Weights of a small GPT-style language model, trained from scratch on English Wikipedia.
Size: width 192, 6 heads of 32, MLP 768 squared ReLU, 5.65M parameters.
Architecture: RMSNorm before each block, rotary positions, normalized queries and keys, capped logits.
Training: a variant of Adam for these matrices, 137M tokens, 8387 steps.
MLP neurons of a small language model. Each row is named by its layer, matrix (down: output weights) and neuron, and shows model dimensions 32-159. Each number is 500 + 40 x the weight over its row's rms, rounded and kept within 0 to 999. Numbers have three digits each.
After each neuron's rows, "fires before" lists the tokens most often just after its 100 highest values on Wikipedia text that the model never trained on.

L9.down597:480525513511446576462489510408482498586489554443489515489557601496477482524457473451529528507510488522505475523589498487514525562463476530528464505478502442455528485592575470473501499478497479418487488485558604469479514505507506570542572566540463632542486496519639469477509524446495467476535473481503529483480530481492489559487544473520539437449554520529550524521515437484483530502447
fires before: "20", "19", "ect", "age", "8", "ary"

L6.down136:481523522480488475510487542429453553505511441551493456508456500482470537430395504509554514465552532492466519527509528495494463499424524475532521526492538527617472411554602419522484481440496465496504538449485465485532499513522522554596417534515553514503447467505507461499544525539507482508445515547541479497515590539512442464464521519481515522558441564561449483495503473551502449460492
fires before: "er", "ent", "ess", "re", "ar"

L7.down137:591650505504492486529478471499480483547444549473439491455469534492506556523518492474427523465481481486504498457521481499553493521464495457520483483464591528472501523503548483480520506485477509584477433538468511588490485399494447498476466524499507443492480496483474473432475554411543504462403489489482504534463540472509523484489434564600472505510471534503594467473522515533503473557463
fires before: "ap", "pt", "her", "al", "io", "b"

L4.down283:535540492425498513536458559437516433490474493527493549562559506458493601472530468539493431547504561433495554466461489420515485552449495471481445470528531576542507472585422486423547562444501503518477496479433498487538452545475518510449493484525535454536490554516490502574529508522483590506514518519528473494451451521598480520498521512473489540540468471489505508527529551515556503502515
fires before: " |", ".", ",", "9", ":", ")"

L8.down451:466540471459447519513495535519509514453427444449490513404453476558550485470540472612492525459437478549471515452516482499506499445497500460471492595429447456545502517482494517517490493547535520448560458468541462501446516589510471480420490464529410479494563515549540430515571554453499487507473547506497469483532455524482458497494489424542496488579503442483503444501539496556514441439485
fires before: "ro", "ild", "v", "y", "ment"

L6.down375:527439558486563556503521506480476494485501447603489542520508391465498495482517502506520487468493513554571517504481504487479495547532464412606467534532496470449566476563532521436527452488505547585505540431461569487481442494549448452437599493509464519484509477520536465615513524498459471562504544513542484520467469513501528518474482497518495495537471569529483495436420463543487483440602
fires before: "b", "all", " |", "anc", "s", "er"

L8.down55:511445460491500513417447530575533547491528519525509537514532522513503534400506473494501468499491550483484501516455503542520508503530510489478558461533453474496507471480459549472517499506521504494493593438498541585449504466522506481527489502459582509512489549547505498485535574502502496475530476453558513478512469455490499491498518515465530535504494479456527518522560469558515468479372
fires before: "ed", "ased", "en", "ab", "iv", "t"

L4.down381:553533540488468447458469450475477463496512517518483473420494456553462563425447475546476500585506442502518500460462552508504441510509447553517506411480549438537456499480527545534518509538455498526537479505419505412466490479439507485509485465533484425563478491539517511439535549520439487467521493476479533449509503488509475538482506505471544529519449548541549506464518530533494451436484
fires before: "on", "ition", "r", "er", "ing", "h"

L4.down1:507506543494518558457506467482490505445544576447524544490487549470494456511462519485488503571591537547508451481524503440551473614463490468475440485555450475538475417531501530550457505439501478513558445508479549453419476508513466481530533479510567433527453539509549505498523508510495468488512586558463515465552460582482499536487484525491492479551488466470532484566543525542433480481514
fires before: "19", "0", "20", "8", "9", "5"

L9.down384:524450461454484467494522452473481589492510482497407551486547476503485539485490410496506555523406510519480474501464531403554518488461471443448525540444463470418526471478447540557464488538552490543483503498615488472480499607544498450450505553551446467537536508552504537475500447493477553519500509472533446465421460432521497474561461526460523454523565484477516517447496559513510542512522
fires before: " the", " ", " D"

L6.down319:507454531469526517526537514483442505453469470532575562494465463506504531490534443463413519468535452463513522427478501537464553562547545557526439484456576527503467503466492438480504518555506631406484537499507468508561538482570565481469540466487522531483536412421537453522530466505564552548486557453534455553499512519412424503460532480464446488504515500487452537452515430583516503440453
fires before: "al", "in", "et", "y", "u", "ue"

L6.down744:515377471507520523461482530438543495536523455461544413471409521438455516478441509520504543613549537510529501492572441552545484522459545478410554499473568454476529479533555469496481476568448528570472494510535467508526481513509497427549499484517459494539491512486485492489467594526504515462486548518462477461484543494481514487470520423430498548498511450491506500521470507540526457488520
fires before: ",", "es", ".", "i", " as"

L9.down260:513476521513465457495476506414561411578525528511480418549498442492524481436527473521525438473540405500544518520591418523471431450477590545562538532484533503527452444526535512481507517508467452505530490436457501487529515485490448471547518491546526472466530564487467505506485501511491514496492579517469494575453578520496555486502492455418498514548510518427453503526411502502542527495591
fires before: ",", "\n", "A"

L4.down456:457509452492497558498545496462447497410509507506552464545541503403496484544459501511483569471484509510478566505567529453489514489532518462458538468555566452401449467507475483528515473487513554524535596412539433523490445481444450440434498498485523478454504486507496508540547518459469528481566485571493459532559524462466519527512529477547494479521504464533444486390439536478518450439453
fires before: " |", "%", "6", "9", "1", "7"

L6.down146:502515507569481484462456502494495536463467522535452464477459499526475555548542507454515453498502526545513473480523515447493546516490539488489495554556530469478522538446489548569485405430520483479427491533453500439490549532489562461460493465519495489571435448497571558542537561486572556489497491509392500483489538464502515472529493515458584454529482531458497503522503477510495471547558
fires before: "le", "in", "ut", "t", "s", "j"

L6.down271:569567466482454534505503412500572484535470494446517593556470510471505430439516434516514455542536447454494482504510488456557519498491499421484502433504471437418495510465502451575496519507398456616501460564493559510543440532535517494446517503540455450524498536467521539506543541487469502500517532506450479538528511483504468491411515522510503517548544525507516510542490558470486595533484
fires before: "man", "r", "t", "ie", "p"

L6.down121:441525399471515532521439518472477431447443579470450517458496496611490553485487521496533398518490507444477459501534469487546523503469456475536455501466488495514495516577481523495433538479443507521503511445462576535501527525495477502523446563456511488508541598436456487460554561536433554432524489560494518472470514489529445506547496479462456522465479472524543436507506568533426535488506
fires before: ",", " the", " of"

L4.down25:494480466499457456544451482531475473518578509494507503565534514457457511508424476471469510480398435558526509538484457471475465501445519494518494502474548478588518535532501582570425517465530472516489457498470496506503436517441491470532484476422470432527549461539449487362502571517529487442525490549478507548450526494506463470553463457468463460508478549467368486489485589542464538556486
fires before: "==", "===", "A", "D", "In", "The"

L6.down242:520560513488459464509489531497490507440482505533491515528512507477499503522480545541545535481529498430456518449538501499566492488463528422486483513513557513420570521512474412574506486545514418513454510485479512478558568511609505515553415513513523518455439465518542530612470529564578488557487529479461436470493515535556551421509536495444487539511509520501478455482589560498432463506527
fires before: "op", "er", "le", "ent", "ec", "s"

L9.down650:479475487505526497495469481436574460469445463548488510526596494475600543565537521519508518473517498506534556451480572478493520491433463445484485427466492494507542432556506532481442565447405522480489446543492539471547512499556559576481453507503432538535543549463468477466481554561525493576482542495512494559554568533433479501507538488509517509503524477554526482545521506567521551446554
fires before: "er"

L8.down206:470477439471490466556534431574486461455534518483501529571479504418529462474442415547484479546580445499435450527530535498545512462531489555535551481543480488532485428498488494556575490484459433553457513485486534515532453511507471486503520405569522501494477561503483485465576474471469476535531530610521489542536478548488458477484473488472481621546527567498550565518490533536503505509503
fires before: "-", "19", " ", "20"

L4.down417:458502492520531502508492508497482511488499414569479499562456534537470440427460548459545433435494621488550513522547595449523495413487495471601547477513439411491453504495481481488494545455455537490501540477506479498570500529460460523479523509574469478501405434412419570497474528521517579523481475560472555492495526508506464468519501495499457483486439510474433512484465513526542515553451
fires before: "0", "18", "9", "6", "12", "7"

L4.down388:523442390502551566507538518590435516497524446547518533487485482540473507455455503498488525506522525514517521570518549467407558432441495431531427479510474427475461449504549522497469519471527455504583520517512486531514590558498488482526531505517469458470451469505471527538442453473487475550509548522503501516491596510491469534459456448530544548538514542479547507541482531486553581447533
fires before: "20", ",", "19", "0", "7", "9"

L6.down284:517443451533550492466469570449491542575485531443433502466494500590501495498438497517504519453525506520512433564513502545517556479459475481537568490446516611456518510484435493500510498551566470523412508475486540470464478522565478536495419546476477479485501507606533509470517506495463539462453496492480472515397471476519512566479451488482448498595611562505423508449534495587481526572531
fires before: " ", " the", "ing", "g", "it"

L4.down369:489530454518548491460519485482492447500496475506493475536477474406517498553559492516537472520468532482457553501531521466496510442488493529477515507573517519473433544546517440472557506536495626581569568438518506539473436504454469460436538552502481468452482509520522539569543549495503454485505594552514451451544492486494584486497491487534514451495490426496414501479428555509450465483503
fires before: " |", "%", "8", " m"

L6.down9:449512497524494498507492476494497555506474574466424517524452524408520525458573423428513481503478561498498492553455524536521480513549558539533511491482572415444436576526456561494488478417425469530492480561467493483448526470527462467462476480455481498522494490564489490478495466463506522549485514540473514503525460357505449510501405534497476459512486491511511417464433507463482470512505
fires before: "h", "t", "al", "her"

L4.down543:552538469555464431523525477428572522516458474453524409477483480481490513534452497452502531479509535466427559455562549532486463485525436534546463475517485475486517601541397465536473531569511511518512490501481475496540500501502482506466519521504568432491582498550603564484486479512485455494497533505472539464537469479471423513502499543444464488476490519541445508509458448508440462470481
fires before: " |", ".", " m", ",", " f"

L7.down18:427498466508428427489486532496454494493514517509527514551492438526466493491430476520471432495448417542507498508452456450511504535450498551558508453533518475568525509527537542557470530491500476572485432484483516503550473525553521466533490474470535557496526501554470493509511497430494573534549486652570531615497530464561467539506499526542458483572478464525419491481405515519528533496515
fires before: "In", "==", "The", "===", "S", "A"

L9.down112:520477516547477576506549478514577539441490423535538513484527558517570577499473488515532500488488469464505414471497514474472443508428475488476499485518513479515563415403512508486426444486433482473502460470424524522461501487471503459541572428501602494481441550512540572536471484535399593517544542523464408483458531462515545610547460548477443519563519451449486515542569532555520516505515
fires before: "ly", " in", "r", "ed", " to", "ing"

L4.down74:521473532461486488427506525559452506485476455482489498507460511555536518532534551434491468519535536511469515498518466482438462442483421501508470526542479484479431502429534444540585557491506436482524547515498576612537487506493491469509539495531506438537482517573502492544515496556535534510467601556457445491511538503527425503569523556504553567549470481440518482535455566531540511460511
fires before: "um", "el", "l", "ord", "and", "u"

L8.down4:517438499495460450439517558526542493497430437546561481448557444448523513540504498510506538498488538567557568484541517509567449544510431476514445517427464414478461526501461467474524522530456497509440528483501467490518545483460494484444560551525561443557553490451461446453484464486494491632503519521488535546529445495494449510424472469479475545540429577523481546488526460508491504546452
fires before: "ic", "ter", "eb", "k", "e"

L6.down297:606458455569499449545563503490381513525544530505510476456553471486501496512574521455531472522525490596595525505477525482541457500496531553469508503510534522541473488419495453506538487536542495439478447517548474528435527512561532543488516544505519456524458542484440495508411585548530573503469521464514398476481556398510478514504482488482477482579521497541539517501560501538542538510470
fires before: "ing", "gan", "g", "f", "n", "h"

L9.down149:569446526578540531540533517455529498423497534540488491512441512509498533507511554440506488508527513560551464481522623445451492508486481529536529479466484466560553464460504453555517461466467508451518560512415505497496583502549464486492451454521541503475500593485515511599452516482462502526493469472498509520525519547509511501459505462480530474511506492514436464567545570467495517468561
fires before: "r", "ri", "ra"

L8.down545:534504458470533440456526569502467541464429458494505489475496473511442505566487519521508498552510487496435525491420497625466475475554518488595517466452514444552458391533510518485508472493512464527444502437457486510483441495453536655518485534533510501505553480515485520575479533551481514483493540595443435501471546509485425470511460469506486540448476494554489469539496532513511493522513
fires before: "he", "rit", "ould", "ith", "in", "h"

L8.down682:555499441530555452505483474499507444482503501604521520501517449512464456516508481541527497529483498496510581483505514465518464515578505423418466479551501463440507433580516491473553486505521468569477545486483551442521496438473431523505466472484559464584467493463488479501478507507507482538493530540500415457508462482426492439527456567515513486531521459596507454480528622504505444428543
fires before: "er", "is", "c", "l", "ent"

L7.down619:497428499492509559538489498418442488477561500441488530541532534485475565464539632555474472543497527503502505483508588498466501564443553530491418415507455440459494500505489469505535498485482522517533528559534514470428431492515469500483498502540561426527453493492544475509504548507547456461495523550534453507502501588549465527450535508464494552463533499546538470470475511504572483493565
fires before: "19", "20"

L6.down133:542481448528457483490540513461525475487475513594533495589476522446492535448476503482451455460557483451488495568513485538410504495486535516537492493458477574464503469490515485477473501539520543558516517552546438509520483454466434554458535507521499500423507452479499487480509554464512510582490487471417498469481425480506557436559592474417504531516481556522532464464517470524459458435530
fires before: "y", "ay", "an", "ace", "at", "-"

L6.down103:520548547571482479558493460551569534628457481503448473459466460547483414482532548509489508533509535451549477527503468511517456501483485510576569578552510501555526497431519452541491531506494418543548521557458473525397516523507523464525455530483498504486514511528510530524520546577493531455504572495558566554447518407520515488483528489524519527460496509562559450468527455516539499485540
fires before: ",", " |"

L7.down217:450513552527466491532485463456466546527496530492480441444505493542490492469585544481431491455500492518486474477558511493525447507449470484533434411568516483565579520436558435502566592556509490550411526510490469547562483550491518543504494478508595457544524474482576540484589550562509485504486508472419522490477514448422495435500499507493520521478489492534491518484445486544552499520556
fires before: ";", " |"

L7.down89:469551495425492426515483553583520508515492486414482462452514521521486503501466511552460485429466462493498594511483420467476487528543469528448518487521568422515538508504524522491506581511486459447534531513454581442474498525525448472514486450482539500435442596500505422480452511497478498494502503528476519482549463527538483443562502495503510512417499483448562415480438484496519516449460
fires before: "ly", "on", "ory", ":", ".", "v"

L7.down133:487499500467506550505495492492547600476574474461512476508477498572512500474505469448489476521399511427488551435510499466558516452531456525442528393535497514537532547533491525508530539526519542486518501492539450417510501468540432469475588466498482446553537486537502464510576545542505556556408502469508520419451508471478469428472453531543504487504462507509516499452519601460578553473512
fires before: "ed", "ent", "es", "igh", "i"

L8.down546:488506523438580483523540511535498467509529458486418525477475510460475480488574528508432457444494502501569506539515486517510470553440466462577467487514557524469497408472431536515551509504524548559521560552460467524477485521518474499412549432483543563493509529492529433459501485450612536525462531508482482491469463508479524488494518562452428437484532555523441523487481524470524590454475
fires before: "ew", "et", "az", "ation", "n", "al"

L6.down247:465475517534459510465509468560509456452511482547493447482492475472506593539493470464521460487503542502427538452579498451543510469527459611545504490503452457503521480573489540435491450422481528531466526459525501528571511512519424494471510534507601526494479527448451599570509494512502457488455533598543488488520522517530531474473516455457483506486444494423500546501496515479494518466542
fires before: "|", "ason", "-"

L8.down645:552502413520474568442569513480532538518518501518502463493494480500519467629503467462535470516455484537495521469480506440471505483522519530569548422488486547566486508404507383524493509528450547551499503531547442518501480536447443452465558536504493517545530509509524541539544486482511559511375472513500524517481466487465475511494523519437468453481533563509463505491442502549497502468530
fires before: "t", "ial", "es", "s", "i", "u"

L6.down613:556528484516411511566506455494495514621559534394471519446566504473505463525480464560486459486496474559486503509495491490489561488533466516510553444479504533434538523522516513501490525427513491506535465530524550462526493457477475536431509495493473455465472504521424523527489489507548540446478534580450461537490516572465474507518471523468461583499578521491502548567496455523438497499508
fires before: "e", "re", "ers", "i", "on", "r"

L6.down738:526518488479485429517552477545464494451476394557461526544424440543516436508441490530421543502508489451532530493562498556576422540460429481541523438525491523487479520495556484474511510522481531543514536490466503478526544530487504522530497471487500466521476545521492463502527589484464430583536511384534453528498509462469488529459447507517434632520412443543579493496521528438461470431485
fires before: "ic", "e", "am", "c", "o"

L4.down454:532535522531469508492514485539463486529528479465470540541498494484537503453512494477427558617506468425468535529586510477496477484518563406421509499526469517539432507504463428576480579540503519538565554473530499559497555533489424429491505427577533440532451590531465559549497521464465505497502470508489460456554557524478481484448491494521425477509497458556492521518466539523591573502484
fires before: "ies", "g", "it", "r", "i", "ie"

L9.down515:521521444510493480509468500405536502500516472508432460517590451496483483534534542448521473524523496463529476525526506537474507461467539544539535459511479571552525535604482539508589489511532429561505502467497599488405497544522520500503430508490495482462552554509544518476469540551443527506428601554520549508493556488504560484523549450454540494511581470569560495515487489469485485491554
fires before: ","

L9.down678:481505410475417517600536473561500488560450480500477476531528511500491540513470515475484510480521463547508464492500527461441520524511527511431495555516504472497479556496468424478553497507474538459557452494558543495494504536471485520523504492492468448474553429528506440591508460417476490441520551499499429508489550499415460438458505454607491507556508572510540550530505587467539521472509
fires before: "p", "b", "per", "m", "ment", "v"

L9.down552:523519533486523460520420436460553465538494478493430460464494531470453487498502556527488508455530528474463560468533485465491447522575460540488681500500482574502532495501477524597443529402476571448475460534497536517475532468489434555469526477427509485456573507479511499485490506503537562473418560551480517530559487473480471526517503466442457473489471431403496507452545486454520448484473
fires before: "ly", " to", " in", ".", " with"

L9.down395:519496512554500484494571464539479501513454457547508510497498542445475550516427492499472453495461473513502549463492476500519531593511483532453462494509491500501399486497480457501419454512577491582487465495551593514486523452476502513423509545506559434565531490481415553506494504572447535494451587413464523501456494482504480544452472424547472504544571467492493458547547420589497544488513
fires before: "gan", "f", "ing", "h", "ow"

L6.down367:412544527587470462473513547574489570515449533496524487524475482487403557461488447576491517504487456528520545519521492481489462493481475452488459498474486497507470497441535570519486574490439449495457487525490457498503478540417505502496461504507550487554544491465492490493496515543515521453532461499551504480491489460472351405473490441529471518530445481507440448524510429452594503446540
fires before: " ", " |", "-"

L9.down114:546563489454425478466535451553522522492502450483500489557438512532466507520526519534522441535448431486473491505451477562498489514522530490476507530539550503586508504478515497490531500500492498473472473534510498443457402510485540422530481487591477486562494550565533613437530519517485534511470561552511515499514483430520476455461523602555486494539558403468550424544463514520546528522535
fires before: "own", "am", "n", "ow"

L7.down689:463468505551503565506489484514516482595504475516484487472513572550498433478438420560483552476445537554536529488516490503463482481503481465533528474546492477460446506525479499494504532480520488556472545501510468521507418483518448479375514409486571552485514498443467506519472492391499496545387571497534447485513513518489487530537470482476474607445488523458538546499487515500466541521494
fires before: "are", "e", "i", "ack", "one", "ul"

L6.down33:486442519512522487526539544510427553465523527550518537504495550516557497477568429574427503523502471505458549492435538416521522504499478509504535525583573540514524510438515502507449528510416506436518500575477564508533472520530542565491536455529571499542486518493478543484483475523534539472481514541403425512575548490565446454526471463495457479551580470446507500498535468412510507503387
fires before: "en", "at", "if", "f", "g", "as"

L7.down429:526477497588533513458421411422511526542516478505397472413502516494518443486491516465523418472444503517527520484510510515478478498501474521522551520448503499444531472409500539538520514442493547519488483574467535440515523493553519562461490527434497522509471491503471548558546532479489603471425543493548456478424490511490504455516496492472456547452595494439514492500500530518432477538388
fires before: " ", "e", ",", " the"

L4.down431:389491508505486512497501537457534494497530547520509515484502560535544550392531445531530525503512522438429471481507491533511551482490471501487555432605489503477469517539538510469451477460510511523476502451489487412544536438467502511508466513468492509539557477523492483515544570497413536505421464477506527475459471453530599533489529587431500470483426528472505454512543497523546485499406
fires before: "pt", "iv", "ed", "ain", "ov"

L9.down603:546463530489536502487535509500554488549445505566560545483555498542438447520482475526472468487573540512514451468572476487496446530407486460437487516487603523431493491550511517517500512479488569548490473530459472462474421519486514481479463498567531473534494504414566484469558466505475547444449509668511506488519491577555524487446565545480480563491476529518468468497542509518532485390557
fires before: "20", "19", "9", "p", "8"

L6.down476:496509473465547520500564489517531506569497549470510561446557484559465579510478529502444496548534465548454467535449506591591511502548534467477477488518499472507434535593450561492559539477442507474535499536569496385562529444437498512496451459498467487526491490510457481549545456463515498519532479527534374470415546480517422461483417584520502584508488470527492506467549527502509465499503
fires before: "er", "ing", "l", "el", "y"

L6.down616:525528448508499403475466546499552491509541553514493471531469508456471452502419515489429491482471535497530500450509491550577472531507540485493482435544454497474528537449536448455485507514493448561494571550500469468481457501505518493551528468612473451494479510532545477411484518589575428486442534530529510466494525521507548476455445512541431551463469499526566567483454467605486511550482
fires before: "am", "u", "ac", "e", "ap", "os"

L9.down180:510482613527470516542447549464539484499539512456509472518507489550518510502505536475410506492536517468513533457514533480472455524507542473535490394508504554476505519496438508539491637521456532572490499524476555500551502523509459495449488470433532489479559567509458534475482506495510457511497505433476472535457496463501523545469515557463518391451530501471547535472488410419542480506451
fires before: " G", "n", " P", "en", "ens", " |"

L4.down690:525524501461487489469493432475580502491536493552463429507540473466483546524455536476434508500554457546519499426542496448510531502524468568538544534503509478516471471463499504599492461517500525470496539486532426502555422571555511494472498455512509555468404432502503485546458469479463496473504491486486490507482440568478530495565577546447521525427532518453498511459534483445512501520545
fires before: " |", ";", " ", " —", ")\n", "12"

L9.down748:485477459487535490491453509412505490504528490550539464460473517500521538419454452564491472512465512441480474472501519479480584443562512511559480505496447558474559537487565517532586479512468582413509530478545423556508525526474573510524561509470473447515451478511561523474487486459515473512469489543518525502504488496450513459574525510501516593507515510498554529485559511466481552424585
fires before: "ond", "re", "ut", "ur", "o", "st"

L6.down230:529484527511447555466409462386473558538435522450452481466481487466409560511488533477501474518457530499524464515498512428455543433470434528519556546448450569444468536488509484518507461469517520526403492542443577492491554518453548519506514504466525561415504439531463547540525505526412530530481523541523492562473472511528502478520514457481461507516585519566494426482535521439492568540537
fires before: " ", " the", "ish"

L8.down161:418494456454461518491496520497493444435543521551497463542491531512560572523521503429550449536483511530450459497452470467571446477462535473510523432552464473522573532552475507475433446548521517487494533455457527537564500508564457464518507511422586475469529496498520440479505531525416462488574488485497422461495445535521515482595508548531498456580495533501595462499541454536595536502456
fires before: "ing", "ed", " the", "er"

L8.down142:520479498487528438520490572425495496494512463514568544530511493478529453501611525429529469531548535455503483534543441480471404494589517471550532439460479487528505534512531558486458486488433537490523510495501429479519530525535523436529483564435502477507480573501537491433462462484486448606493507512548528555494493471495543539444510488520458498550405538488516509452561479398438472569540
fires before: "ter", "e", "ry", "r", "an"

L7.down493:534521494535491456482438427450499479497492557489461537485467434451494525470484504442563515512440481489491451467491525505512453483483415513565533499488579490473521455512530455487545534547510456520486534539465444491472496532515493505478443489516536501600443508554479531503597518547554510550519579520502491476506463437439489579458501514446464471537626467482518558437487471569398508481469
fires before: "an", "a", "ard", "s", "st", "y"

L4.down509:455537550476493485526473504478574497528543518458464478426498545571480497535438462477501484617521494486542462452490541504497539489529500516553510515542508466512515566484452458541488533361579482611433464518500479455489517512450490467474493504490531494502477543600518424483448557510422610500512496568494444544487420513469513493550508476510476520489550437558512564503447458498441457454561
fires before: "ond", "re", "on", "ur"

L9.down356:472460561488486437513502507501565492496497505509473491492557513532462548585500502532525523466526475445432520452521421502520399450530505532568449521448542441547452506556497492500439518418453542509433470524505503560577496526425550525516449534544567553518525507477508495461475437472531502441557540496478446529489470501472445536479520519601454471493493474474519496536457517535574541424538
fires before: "|", "A", "I", "W", " In", "S"

L8.down153:519557572507426552482535502550493499510441483427548525495478455497467467561508594475475484438518512526449522499497505527504525516554487468517443524499444569465488469518501499548567489502495491517534522525568460467500546531479526510470484413494530496474531610494491494485529535479471500533539516486455515518532476513518543577459453515448450474484508498369419405472515526509505394426584
fires before: "st", "g", "ro", "y", "n"

L4.down719:491502445533526394491487500588496416502550435511490496462552507479486525510433473483513461536496495512512528539481552509497559462466525557521529470445455484502536396560495534536493513409521543548412490541533444566500433520546525455455531441526459546507454524475482534504480454476495592531524483473584532499497444465551544537534458495520366498496511454488473525417468555513512474492563
fires before: "-"

L6.down220:521481495519512554454473528505505537505481511443549444504462465486508485415514515521513554568600515491516514408481508481583489502473483472531485474525508539469520556485525492545538580439537470458504516534525460561432531490469494508562492524553529456521523518472554482451476559493510461378463514533481531496513496470477456450549523469482431517499520494533605518522556554479501494453533
fires before: "ond", "re", "ant", "ur", "-", "ess"

L9.down404:443521556467475510531561445567555572503501543479471569498493505447506558503575575580483484464460469448470493494491458557505488524557533541489490490485504403434466505511540525525575551543476452521547552501505496513521493506479521519466558417563502536524537522527445527523451530460575486535511546599461525468522539524518499422543512538475468512504429470480547493467511491471529517507450
fires before: "re", "s", "el", "l"

L4.down3:443527548517482537529493554508464524531549483440525432502475465533555501435541493547479548471483485489512538468536590491541484548517504421441485485521486503485574545564519496504471439455479531485596462475424556524548501490443421518445495559476506500457545500574490427442491496594520492430479447479528595484430519475443492523498458501504441472471503520428482553502555522537511484522510
fires before: "t", "iv", "pt", "an"

L9.down691:536519422531543489512449495470511508506497467543468472507483511517472490475496541507501473473543577559526486484511557539455534494431484563479529543448490490488548461463433469507528445491491475483505505472487562501555527520576537524456440513518503463517523597501484496559481555547539517496545588469503545531515535580499522535551459539508427530461463498490455445548559509498507577492506
fires before: "er", "or", "ers"

L6.down734:541513501553433418517471452490490478537555499509482496490458464504513449527548442516517528529464500573468563518444523477508438544477508487565461514496500504478431538451488545595561637569512456456430542498482453473552472550471599569523437540555476506535517492455538480483574513463473415548522529490501557481520536517505510501524534505455496432521507530505562512505537582552504514493536
fires before: " as", "er", "or", "ing"

L7.down741:487485502556533496526542480496501537468510536578529510461533492468440517547521528482548452485534478574499526520531489410516473501527538531513518471520545574560495465559555431497498475528436471535476556538570491531558432561548571485428527508530452514539447435518541530506579550532468491446412571526490542448537506470463477484537410505460543496550441565520431574508515516451504539489498
fires before: "ed", " |", "is", "ic", "es", "ing"

L7.down520:448531495443493453487460523501547403472547488519472551581550516492383430491416524537439487514504474515518491512497440502471423452457547535495495466502389512544459515541553548473497498451465519542499445479508491521537498496562562450488522527541492569502494480569519490487513474505450465478486469635462574539524482481478470475498471448532558463501463471489367480480498525543531511482501
fires before: "==", "===", "In", "A"

L6.down762:564468500568475485563465545495499501498559490427464459509476458577508534505480529496480490562512498485503517490525470526498499519512530517484548483422453468486397586497531494478545499546490456505456480510582448472547441410452451487508393447510565445506387496497456501527500521499544506490501541527561508441489531474498447480498462494483475532479462533492574521511570544508471534544463
fires before: "ing", "er", "or", "in", "ors", " the"

L4.down511:467484427551416451554515558503450468489485537500544474497506522516469579520433474456454542516480454568501500504469470472463504505433548557509510518472513447495546526549520561536533497428514443518439496487539537513528443524534518442472510516441504522502507434515482497488581470561522512501508537535465521517508525509470518578572531518514512439537482446534388391473450683507510483500509
fires before: "==", "The", "In", "===", "S"